config.toml
d_model = 576
activation = "tanh_gelu"
norm = "layernorm"
positions = "learned"
attn_scale = 0.125
lr = 0.0102
warmup_steps = 200
decay_shape = "linear"
z_loss = 1e-05
MLP neurons of a small language model. Each row is named by its layer, matrix (down: output weights) and neuron, and shows model dimensions 272-367. Each number is 128 + 32 x the weight over its row's rms, rounded and kept within 0 to 255.
A block is one neuron, or neurons of one layer that tend to fire together. After each block is what it responds to, as a language model described it from the Wikipedia text at the highest values.

L4.down732 [ 93 102 100 154  92 119  81 152 148 169  60 113 104  93 126 112 169 155 148 107 114 115 151 125  92 149 158 175 174 106 164 125 165 201 126  93  82  98  87 100 144 139 148 140  99 135  99  92 127 116 119 165  91 154 149 113  59 183 117  96 170 154 113  34 139 181 125 100 135  97 123 190 106 171 157 165  55 135 150 136 119 141 111 145 139 110 153 181 122 180 127 146 127 131 149 139]
L4.down1493 [ 93 123 133 146 183 132 127 171 156 127 151 174  89 120 148 101 121 116 104  81 125 134  96  96 107  69 114 138 161 124 123  94 115 130 155 119 130  99 122 105 147 145 121 135 188 159  75  93 171  83 114  91  86 167 163 129 123 165 123 141 149 173 110  81 127 186 242  98 146 143 139 107 142 106 130 146 135 161 142 126 116 190 147 162 141 125 115 144 130 179 155 145 140  78 164 130]
Responds to: Infinitive "to" or "from/of" right after control verbs and adjectives, e.g. began to, prevented from, capable of, plus aspectual verbs like started, began.

L4.down892 [ 93 130 141 138 110 115 114 117 108 160  71 114 104 120 123 102 125  64 109 167 146 129 117 118  99 173  92 125 148 144 117  93 158 130 229 137 125 121  91 152 109 102 160 174 149 155 158  69 116 142 165 145 184 158 100 182  69 132  88 152 174 157 122 142  95  54 180 165 175 125 172 194  93 104 120 179 169 115 150 142 186  98  99 176 112 149 103 146  76 110 136 114 113 119 129 109]
L4.down1218 [145 107 158 125 112 120  73 127 149 112 124 146 131 133  65  91  89 170 117 110  95 155 144 122 127 152 112 141  81 117 151 183  89  51 109 127 144 136  67 144 172 125 110 144 103 109  90 185 121 110 129 163  88  97 141 131  60 212 146 142 154  81 102 112  78  77 156 152  84 155 117  44 131 132 122 137  75 183 112 142 107 139 155 142 109 136 121 161 163 113 155  96 171 111 122 155]
Responds to: The preposition in or sentence-initial In before places, dates or publications (born in 1959, in Baltimore), plus word pieces right after b/B (b-our-geois).

L7.down304 [120 123 186 108 125 103  91 124 129 126 129 131 115 141 152 141 113 133 125 125 122  83 126 157  57 135  85 104 119 150 206 117 107 112 114 150 156 131 115 132 141 114 147 149  91  92  70 107 214 128  99 118  90  77 162 100  98 157 122  78 160  94 182 134 104 109 190 138 103 123 112 112  98 101 156 101 108 175 198  72 131 146 150 134 120 204 145 106 148  79 141 134 153  98 135 109]
L7.down315 [139 165 215 139 174 121 176 115 178  69  99 122  87  87 115 179 148 111  84 129 154  70 146  92 133 114  93  81 109 129 150 114 114 178  99  93 146 128 122  92 104 114 150 160 129 144 119 151 101 153 115  76 114 151 133 125 158  83 119 109 164 210 110 141 111 130 106 123  88 122 126 177 190 162 129 135  90 107 195 162 136 101 114 114 183 118 137 117 121 164 154 100 140  75 165 160]
L7.down391 [ 92 100 104 146 198  70 100  93  63 136 134 141 153 116 182  99 170 190 111 139 177 146 153 154 157  73 111 116 122 173 127 173 137 148 110  91  57  81  60 136 140 103 108  74 102 176 101 126 186  97  80 168 144 171  99 133 146 148  78 118 117  99 151  73  93 116  84 168 128 117 154 156 150 154 226 163 130 143 136 126 128 120 187 213 130 118 127 137  95 159  65  99 136 132 136 148]
L7.down517 [118 151 104 110 170 184 132 170 153 148  57 124 180 111 159  86 120 170 128 177 137 113 157 161  97 156 102 130 124 147 126 102 112 154 158 151 124  78 114 137 104  99 197 202 134 134  83 125 102 103 112 164  98  65 164  81 133 155 112  58 157 141 197  31  90 161 154 174 102 125 138 153 119  73 141 124 185 115 122 115  94 159 166 128 152 103  89 142 113 120 116 104 163 147 124 110]
L7.down929 [ 96  99 152  89 109 131 146 136 141 101 125 120 127 138 178 106 133 113 155 171 122 133 182 141  87  91 181  61 139 142 179 151 151  74 129 112 111 145 104 148 153 168  88 150  95 117 147 159 131 153 168 143 101 154 107 123 132 135  84 138  68 123 127 130 170 124 190  91 104 148 195 122 103 178 137 131 140  87 130 139 131  82 118 129 108 133 108  79 154  99 198 111 115  77 147 177]
L7.down962 [173 102 134 120 126 158  69 142 143  99 135 143 136  69 109 156 209 131 127 113  50 150 149 101 139 170 103 172  64 127 117 152 179  77 106 119 130 136 149 146 183 101 195 164 112  77  85 141  96 106 151 134 144 160 115 133  94  83 122 158 114 112 193 131 116 171 139 106 127 108 125 122 112 164 219 105 120 135 194 132 149 155  85 105 166 173  62  70 166 137 102 151  90 122  91 108]
L7.down1297 [122 146 122 140 181 153 138 144 134 142 127 158  98  96  81 101 179 102  80 183  69  96 100 150 122 115 125 162  59 113 201 149 141 155 134 119 122 124 100 136  82 128  74 123 168 138 104 177 125 106 170 140 125  98 144 117 151 152  34 162 138 146 203 117 133 150 129 111 115  99 131 184  97 134 165 124 140 141  85 129 149 173 148 106 145  74 154 124 161 150 166 123 143 157 150 178]
L7.down1550 [ 93 153 119 110  74 148 148 124 193 128 122  76 142 126 114 152 104 182 128 153 152 145 109 138 144 139 145 163 134 118 110 153  37 160 126  96 143 113 149 113 212 125 117 123 124 145  52 137  67 158 135 121 135 154  73  96 118 136  87 100 102 145  81 146 108 139 127 118 191 145 122 140 118  55 139  75 109 150 138  87 164 102  78  82  41 133 114 143  76 129 139 150 120 125 121 144]
Responds to: First subword piece of a word split across tokens, mostly verb stems right after a subject, as in produc(es), for(gets), real(ises); also name starts (For-bes) and "in".

L7.down79 [123 153 114 175 108 153 181 163 100 150 105  67 157 151 154 142 162 133 148 149 131 129 157 147 149 147 106  80 117 178 140 135 124 102 121 155 141  99 123 100 163 165 182 140 122 131 168 145 182 185 134 121 129 124 162 100  91  78 123 103 101  79  84 107  95  92  77 146 115 130 146 155 110  26 195 132  92 142  62 179  50 129 123 122 128  82 149  95 156 124 176 169  74 126  50 117]
L7.down677 [ 78  90  89 109   0 162 115 165 129 152 150  66  85 163 120 154 121 132 168 122 124 128 104 124 129 138 146 126 113 128 142 129 144  66 151 121 185  69 119 125 140  86 139  96 108 107 169  73  74 127  70 118  71  86  91 102 165 154 143 134  91 101 133 108 186 136 120  83 121 112 160  62  85 103 105 167 102 107 116 150  89 133 177 120 120 126 190 168 157 128 111 168 161 199 122 116]
L7.down884 [171 114 109 143  53 161 103  85 134 151 168 102  76 115 126 171 168 133 147  74  84 165  58 146 145 108 178  88 173 136 102 162  97 132 139 132 127 174  54 110 103 113 182  98 141 122 165 160 129 161 134 155 141  91 114 118  54 128 145 122 113 132 127 154 158 159 158 141 205  88  82 116 141  57 152 112  92 131 133 178  90 118  92 123 147 130 123 131 149  59 151 173  86 137  97 133]
L7.down892 [120 181 102  92  85 143 124 190 146 131 120 147 116 113 111  97 151 126 120  73  73 115  80 157 107 185 151 111 224 124 122  79 153 167 161 163  93 124  73  99 167 121 142 175 149 109 141  85 144  85 149 180 138 120 105  89 139 148  81 185  92 197 164  69 107 133 173 144 137 106 102  96 152 127 158  80 217 105 166 150 146 101  97 163 171 104 120  85 197 160  92 167 167  61 118 201]
L7.down944 [107 182 136 152 126 161 102 143 174 108  90 121 130 120 129 187 131 161 121 182 119  92 155 125 109 131 205 152 157 131 129 152 120 150 183 162 111 164 108 108  99 125 186 106  94 140 156  99 159  98 146 141 161 160 152 111 104 111  97 140  92 115 123 119 125 128  58 139 144  92 139 152 112 102 184 155 144 139 114 167 127 148 116  93 145 104 136  75 160 175 120 173 111 102  51 114]
L7.down1086 [105 167  89 126 188 170 109 170  64 146 175 114 169 130 165 144  98 124 109 168  84 110  94 125 157  79 138 106 139 129 179  95 115 119 180 139 160 113 109 115 114 135 125  48 122 136 120  98 133 144 159  98 147  84  81 106  91 155 103  95 125 113 144 130 118 158  98 179 106 167 162 108  91  70  65 169 162  66 106 139 131  95 198 106 158  65 170 103 103 105 171 154 109 154 125  92]
L7.down1257 [149  91 125 172 114 209 101 135 176  91 136 134 137  67 131 108 163 125 147 156  73 126 119  94  91 189 157 145 112 112 154 172 171 144 130 127 141 130 125  94 182 175 119 172 173  89 154 140 128 125 145 141 123 107  68 148 105  86 169  78 148  87 101 164 123 208  85 128  93 133 171  91 109 141 136 162 134  96 195 152  91 160 152 135 131 112 120 158 121  81 172 121 143 116 131  73]
L7.down1474 [104 118 104 129  86 142 182 122  68 126 158 120 136 120 129 128  91 149 113 131  79 118 177 135 104  68 107  91 172 157 149 123 172 109 120 133 116 146 162 111 131 107 122 185 109 142 147 143  67 114 117  95  98 142 159  80 141 139 140 102 148 130 106 126 182  30  86 122 144 169 153 173 150  71 104  90 157 215 122 172 134 103  81 164 155 142 127  90 140 134 138 160 181 143 144 154]
Responds to: Mostly the indefinite article "an" before a description, plus copulas "was"/"is" in biographies, e.g. "is an American", "He was elected".

L4.down17 [ 88 130  79 141  96 182 177  90 102 155  96 202 136 111 151 140  99  77  99  83 116 122 135 118 115  82 140 114 138 154 150 190 101 160 112 116 122 119 113 165 139 129 148 113 115 105  95 145  93 148 157 165 162 112  76 118 128  84 147 137  97 116  95  69 175 132  71 133 124 138 192 141 166 146 174 136 118 121 134 161 149  72 139 108 141 110 151 122 112 107 115 118 183 141 150 143]
L4.down1321 [ 92 129 141 140 137  72 114 106 125 112 103 112 170 148 136  41 170  60 122  81 140  75 125 146  98 150  81 153 198 128 133 161 162 149 157  97 159 109 136 150 108  87 145  88 111 130 121 119 203  90 127 100 133 155  97 108  87 206  85 140 166  94 175 123 142 108 148 137  86 116  97 106 108  97 129  83  99 127 142 141 107 179 151 119 141 154 116 106 152 149 148 117  52 139 173  71]
Responds to: The token "an", either the article (an interview, an undisclosed fee) or a word-initial piece (ancestors, anemia, anchor); also weakly colons and dashes in infobox lists.

L6.down676 [136 167 110 143 162  92 141 171 132 162  98 130 119 189 110 134 105 123 112 115 125 112  90 116 123 133 103 140 114 137  71  95 144 156 102 126 121 111 117 150  89 134 148 109 145 142  75 116 142 128 144 169 153 158 139 157 131 127 105  96 150  93  98  89 142 115 126  86  91  73  86 140 102 180 147 137 100 136 189  87 112 184 143 154 157  87 176 106 138 160 130  88 159 156 105 153]
L6.down717 [120 145  87 114 161 172 125  69 141 122 139 191 112  66 111 141 184 182 110 127 130 138 171 193 120  85 104 129 114 120 109 152  94 116 141  81 110 144  91 116 153 173 177 152 132 164 113 130 110 182 169 120 162 126 181  71 131 119 135 166 143 110  67 180  73 204 120 156 133 116 135 114 161 142 131 101 151  82 214 173 133  97 137  95 105 135 136 114 121 118 145 105 133 158 163 166]
L6.down1062 [156 112 132  80 185 120 111 165 131  87 105  72 128 209 122 111 164 137 154  95 100 126 123 201 166 128 169  71 100 140 130 130  71 125 139 142 127 136  82 131 126  97 121 127 134 155 123  55 182 127 104 156 155  96 150 139  85 172  66 115 102 141  88 137 194 142 169 109 149 147  92 134  95 133  90  90 171  75 176  96 143  41 134  69 131 163 145 184 129 115 146 144 181 141 144 145]
L6.down1703 [ 78 149 130 157 170 177 190 112 142 117 153 153 143 139 110 121 106 205 139  40 198  81 147 110  81 148 118 172 145 156 140 115 107 122 172 136 113 107 119 143 117 141 155  96 143 159 139 110 112 154  71 116 131 143 101 137 197  99  86 102 160 126 134 122 139 152 148 130  90 118 148 125 101 198 125 141 160  76 140 158 114 104 118 185 123 166 131 129 102 158 115 153 102 137 110 180]
Responds to: Tokens right before a main verb: modals and negation like could, would, not, and infinitive to after decided, failed, tries.

L7.down273 [126 152 156 112  88  81 146 119 131  86 210 108 161 177 147 102 138 195 150  94 140 146 127 109 123 137  93 158 155 159 120 111 150 138 122 154 104 129  74 177 103 144 175 129 190 116 111 162 115  86 144 120 156 116 142 159 115 132 155 149 145 167 111 101 128  84  50  73  88  77 119 106 174  81 147 127 150 156 104 188 100 167 122  94 150 119 133 159  98 130 112 121 133 133  68 142]
L7.down716 [ 88 115 158  99 125 164 106  91 176  92  82 154  89  77 101  92  88 136 161  92  45  87 205 143  90 105 132 153 218 140 128 153 131 127 137 155 108  97  93 120 108 153 125 104 191  60 124  79 126 146 124 139 156 137 157 146 108 141 139 153 120 193 111 145 179 105 131 128  85 141 130  87 150 140  62 125  63 149 154 117 130 132  99 131 114 162 121 148 143 115  86  73 165 120 147 117]
L7.down937 [137 134 154 177 148 147 145 183 120 153 151 137 109  77  74 147 100 156 123  92 145 131  90  85 136 128 145 120 155 138 117  61 135 116 150 117 125 104 104 139 122 157  90 173 153  54  99 125 128 139 124  63 158 154 165 138  80 124 131 143 140 128 104 123 158  82 131  74 104  96 169 180 176 142  74  93 129 120  95 146 125 105 159 114 149 132 150 190  79  93 183  89 208 153  95 144]
L7.down1144 [ 85 130 100 120  73  88 155 117 124 157 106  94 140 100 176 127 143 100  94 119  72  87 112  79 128  75  75 131 158 135 131 103  76 142 119 183 138  72 115 194 126 102 206 117 119 173 121 180 165 195 145 135 113 209 129 136 104 113  89  84 139 172 186 110 181 136  87 132 102 131 163  88 155 126 118 121  98 152 109 108 124 176 212 179 127 133 130  88 132 110 161 136 122 184 159 172]
L7.down1268 [196 113 110 130  60 163 156 125 102 148 170  73 162 135 128 121  94 104 118 172  89 140 162  94 126  77 158 110  99 141  92  92 168 138 159 105  77 158 135 158 112 112 129 107 181 157 100 105  92 117 170 195 121 136 178 123 121 123 102 141 126 129 126 106 116 118 108 119 119 142 123 173  98 123 111 141 175  93 147 105 181  76 142 175  74 109 135 155  74 106 124  72 123 131 165 106]
L7.down1370 [ 85 206 101 103  85 190 128 128 113 148 157 151 138 137 158 131 156 146  50 113 102 145  82 131 170 134  97 101 131  92  89  97 192  89 115 156 165 115 102 127 174 132 112 140 167 149 130  96 177 125 165  98 155 117  98 153 104 182 216  90  93 185 123 109 163  95  66 131 119 108 177 138  92 135 163 135 134 129 139 111 126  76 158  91 134 145  77  73 136 207 143 124 137  95 134 172]
L7.down1407 [133 146 112 117 189 159 117 105 129 121 126 167 132  79 156 177 104 131 138 130 152 165 110  97 136 193 117 115  81  80 162 120  75 150 145 112 183 146  96 102 111 131 113 148 165 113 114 119 145 129 163 112 170 116 136 143 146 130 147  89 126 107 144 112 172 180 147 124 159 106 113 123  89 140 130  94 127 140 169 115  91 150  81 150  81 148 135 166 160 149 109 139 135 102 103 140]
L7.down1590 [137 143 114 111  78 173 119 103  80 161 114 167 167 161 115 144 105 172 103  94 122 117 161 169 148 157 134 117 118 149 102 115 141 146 140  98  81  85 137 114 138 163 163 114 134 117  94 175 131 114  99 151 143 138  97 136 151 126 151 183 154 117 121 155 124 125  72 110 130 117 127 139 142 148  83 146  58 120 134 124 134 115  83  58 178  89 183 190 167  97 109  91 134 125 100 100]
Responds to: Commas that close a completed main clause (often a career move such as joined club X in 1991), before where, as, scoring, but, and.

L4.down141 [ 51 167 119 127 134  89 124  84 122 176  68 108 127 137 124 139 108 120 184 131 121 118 134 120 111 146 116  60  89  75 144 140 133  82 151 184 150 125  81 110  90 169 148 171  83 118  65 128 151 146 120 162 122 145  88 105 146 158 130 125 100 141  64 149 142  62 223 187 171 107 113 130 157  67 134 109  91 129 123 100 147 169 118  79 113 169 104 148  97 141 151 179 103 121 108 127]
L4.down1133 [123 135 148 108  98  49 107  86 106 118  87 123 150 111 140  92 121 148 154 106 114 125 142 126 106  95 169 117 128  68 173  85 132 138 121  86 165 101  76 124 163 147 172 167  37 151  94 129 158 112 158 108 106 107 106 148 145 121 158  99 169 117  72 168 156  92 170  69 127 165  89 123 195  48 105 111 107 138 164 162 149 134 107 118 154 146 126 141 109 131 112 136 121 154  94  53]
Responds to: Commas that close a complete main clause in encyclopedic prose, before a continuation such as and, but, which, with, or an -ing phrase ("the chart, and"; "sea level, but"; "large margin, earning").

L6.down57 [ 79  86  90 137  92  90 142 114 137 154 113 126 103 152 129 151 142 107  83 193  48 191 115 113 103 162 129 169 130 120 106  77 160 112 167 112 143  96 140 117 136  84 106 140 175 154 132 147 149 155 123  91  86 148 112 111 146  88 103  93 125 137 134 156 161 150  96 157 170 137 154  91 158 111 161 136 126 117 178 135 132 167 181 105 133 168 144 147 128 119 107  55 168 104 194  74]
L6.down376 [178 122 190 160 135 124 103 168 120  93 123 159 104 113 145 136  62  76 134 153  28 122 134 118 117 143 156 136  99 111 177 121 145 181 187 110 121 114 158 195  68 112 121 107 156  99 141 110 121  87  85 183 149 154 134 124  96 159 123 139 136 142 156 143 191 134 105 145 109 113 132 156  89  77 130 125 127 179 111  78 154 100 105 132 152 162 124 126 133 149 160 166 104 108 152  62]
L6.down1119 [186 182 147 139  96 148 121 124 107 151 134  89 165 165 124 189  78 135 149 136 101 188 167 154 154 183 130  86  94 105 104 125 104 106 137  89  93 119 121 207 140 122 177 156 144 147  90 108 135 109  80 138 103  87 148 108 113 127 112 152 159 109 188 184 132  99 180  85 155 134 144 145 136 134 165  56 172  59 174 136 152 102  88  77 164 120 114  86 155 195 147 128 102 132 124 126]
L6.down1563 [186 108 131 119  91 160 125 160 130 117 148 136 174 137  71 157  85  92 160 118 132 196 135 128  97 199 123 140  99  73 118  81 166 103 117 108 127  91  95  93 151 102 144 160 146 141 126  98 141 129 137 130  84 107 151 173 128 191 122 112 138 120 139 115 172 114 112 126 126 172 106 182 163 155 151  80 122 146 146 116 120 160 124  51 120 160 130 138 157 119 150 108 193 153 137  68]
Responds to: Commas after a noun phrase or short clause, just before a continuation like and, but, which (e.g. "persons, though", "whiskers, when"); also was/is in "and was selected".

L7.down475 [140 140 114 136  92 118 131 185  72 152 106 103 114 118 193  80  92 129 217 136 111  92 130 104 159 138 133 163 131 132 126 154 136 129 102 160 124 108 147  92 174 135  76 129 167 118 110 133  88 129 109 152 128 166  92 139 111  94  98  87 179 129 124  94 231 171 144 135 113  78 165 196 115 124 155 145 100 132  92 135 120  92 113  77 113 163 125  93 164  71 146 141 144 109 166 111]
L7.down489 [158 113 156 103 121 114 128 191 147 152 105 113 138 111 166 189  87 143  89 165 148 116 156 138 104  98 150 166 121  79 167 115 153 151 118 102 115 115 144 136  75 167 150 141 121 146 145 149 101 124 151 134  97 180 109 147 128 111  83 106 131 153 165  91 151 133 150  73  70 144 144 120 117 108 116 153 151  43 153 103 152 112 103 118 161 155 152  92 110 116  83 109 130  88 122  79]
L7.down608 [103 165 171 115 142 181 135 160 150 125 101  85 128 110 155 100 112 138 121 180 131 179 170 118 173 123 154 129 157 123 123 148 127 155 152 143 120 138 172  79 207  73 154 136 149 134  93 146 165 157 191 118 170 124  69 109  96 131 139 110 118  86 114 141 171 174 112 118  84  97 157  87 126 207 130 148 140 136 165 135 152 165 170 152 124  92 137  81 122 181 176 223 148 127 124 115]
L7.down971 [171 137  95 121  80 172 132 157 163 122 130 129 126 146 125 166 137 134  91 173 177 127 121 120 108 181 134 158 120 154 112 179 170 143 120 107 134 149  93 107 184 117  92 125 198 151 135 162 130 125 118 126 103  72 145 129 166 154 118 104  84 129 115 131 168 114 132 124  77 145 113 160 158 181 100  99  90 111  84  95 151 193 161 123 151 131 159  85 155 129 148  46  88 133  87 126]
L7.down1146 [154 149 112 117 176 132 181 137 125  83 116 123 111 179 122 171 153  94 106 162 115 116 150 139  79 137 148 133 197 134 145 138 138 125  99  88 120 109  77 114 110 141 163 131 101 217 155 148  70 107 100 119 138 183 173 147 140  91  70  95  92 123  84 137 151  87 131 110 155 130 105 134 151 153 154 141 105 108 146 111 143 133 133  92 169  96 175 127 164 185 176  98 113 142 139 160]
L7.down1191 [ 84  73 142  61 129 139  88 132 190 115 122  63 161 145 139 143 115 224 113 125 197 163 160 161 142 159 172 142 173 128 109 125 112 170 101 105 115 138 149 179  74 122 152 114 123 136 148 162  99  28 146 106 217  61 110 149 127 209 113 120 193  93  92 139 104 148  57 120 119  70 127 160 113 137 121 145 170 126 151 157 135 151  86  87  99 116 171 110  37 102 127  95 140 116 119  95]
L7.down1604 [129 115 107 119 123 209 125 114 162 130 176 121  57 169 125 122 110 148 137 142  97 117  65 111 140 146  85 162 144 136 115 116 159 149 131 100 105 168 124 168  98 180 145 151 194 131 151 156  97 173  97 207 139 120 159 139 114 177  96 122 128 216 125 146 126  45 204 166 109 135  99 131 118 113  64 144  33 120 146 159 144 161 102 130 125 167 148 122 139  95 195 152  68 164 148 179]
L7.down1706 [126 172 111 161 191 136 112 110  94 194  98 107 115 133 146 104 165 167 153 144 112 125 142 164  30 100 157 116 131 154 126 124  92 164  92 145 141 125 182 151 162  91 134 128 141  89 121 153 135 107 110 160  96 141 165  86  71 113 113 120 138  86 169  96 143 113 110  95 152  99 152 154  99 144 150 125  77 102  97  87 132 140 139 123 163 111 109 152 189 145 152 106 127 117 155 126]
Responds to: Infinitival to and modal auxiliaries that come just before a bare verb, as in allowed X to concentrate, decision to, would be, may be.

L6.down667 [190 139 166 121  75 142 139 108 128 142 193 192 144 132 132 152 136 142 171  80 123 161 163 169 112 138 106  76 133 133  96 143 137 116 119 115  81 160  80 132 144 128 151 119 133 149  80 174 102 188 171 137 144  99  96 156 149 108 112 117 157  88  82  53 135 147 104 124 128 134 115 165  90 219 130  88 138 135 128  40 145 173 103  97 131 167 113 101 154 191 144 154  32 155 103  89]
L6.down688 [106 180  91 125  93 174 158  95 157 103 133 128 110 111  91 181  54 128  67 127 142 107 102 150 148 219 164 130 126 105 124 126 155 124  91 189 158 119 116 168 119 106 136 145 153  96 126 136 154 159 135 172 139 144 105 124 160 156 160 102 110  98 178 117 161 115 135 106 120 130 151  85 141 135 139 133 130 156 180 163 109 148 129 127 114 135  96 166 159 102 160  55 155  78 131 152]
L6.down1187 [110 119 114 116  16 103 120 146 120 129 156 108 158 152 132 115 113 122 113 139 119 130 161 119 112 109 157 172 151  57  40 139 125 137 112 128 135 105 115 136 184 173 138 103 151  74  98  78 143 142 112 162 141 145 104 207 118  43  65 109 134 122 125 168 109 125 132 133 114 102 140 130 154 161 152 163 111 191 169 135  47 137 115 140 184 179 101 117 110  70 104 149  84  66 139  83]
L6.down1580 [181  44 117 113 145 141 157 160 144  71 123 129 134  76 109 133 143 129 143 154  81 104 160 116 122 141 139 150 148 116  80 180 163 148 122 117  57  96  84 125 150 155 138 182 149  69  67 155 153 154 142 121 117 144  88 118 105 132 114 117 173 135 158 166 114 104 169 129 113  92 128 116 120 119 161  99 115 177 160 159  72 141  51 175 123 151 104  99 170 157 122 126 149 135  55 124]
Responds to: Opening word-piece of a main verb right after its subject or "and", before an -s/-ed/-es ending, as in poss(esses), cal(ms), se(ems).

L6.down281 [143  98 124 173 111 136 145  54 125 177 116 142 141 140 122 125  92 163  60 139  73 142 119  75 128 130 117 137 145 166 164 122 103 195  87 148 134 119 133 176 207 128 168 110 166 129 104  95 175 129 127 118 149 125  80 157 124 165  93 107 131 173 122 121  95 142 109 109 164  87 147 139 111  96 107  98 171  97 109 142 130 186 123 117 125  67 136 136 144 119 146 182 141  71 127  97]
L6.down807 [110 147 128 152 125 110  98  92 105  88 160  85 147  56 118 145  92 172 138 110 148 104 126 102  75  75 173 130 157 139 128 131 181 148 107 119 119 116  94 166 104 217 174 156 108 165 162 138 153 109 155  99 144 107 172 126 129 212 129 127 126 151 121  82 137 115 164 181 183  96 141 130 121 146 140 187  61 160 134 177 155 142 209 181 147  95  89 118 134 181 144 133 151 146  75  86]
L6.down1286 [ 93 163 118 109  96 129 170 127 138 102  99 179 135 126 158 145 175 112 112 158  72  64 124 119 151 109 146 114 163 114 122 197 119 170 134  97 120 130 124  80 183 132 145 113 168 134  84 110 180 178 129  70 164 165 168 150 129 134 187 141 123 156 121  89 120 139 109 170 167 102 144 181 102 100 169 129 127 112 115 158 138 150 133 206 162 100 151 116 151 156 148 123 161  72 134 112]
L6.down1287 [151 108 151 135 181 127 186  93 127 205 120 154 130 151  47 129 104 167 110 129 156  83  58 150 133  98  83 127 193 132 153 113 142 161  91 164 100 153  94  99 116 150 170  95 138 128 131 183 147 164 170 134 138 127 111 134  69  80 133 157 171 192  72  70 116 126 159 122 145 170 129 144  90  90 165 167 163 139 118 172 155 131 156 130 143 126 124 158 165 120 214 124 151  96 167 152]
Responds to: The indefinite article "an" (and An-) in running prose, plus words beginning with "an" like analyzed, anemia, anonymous.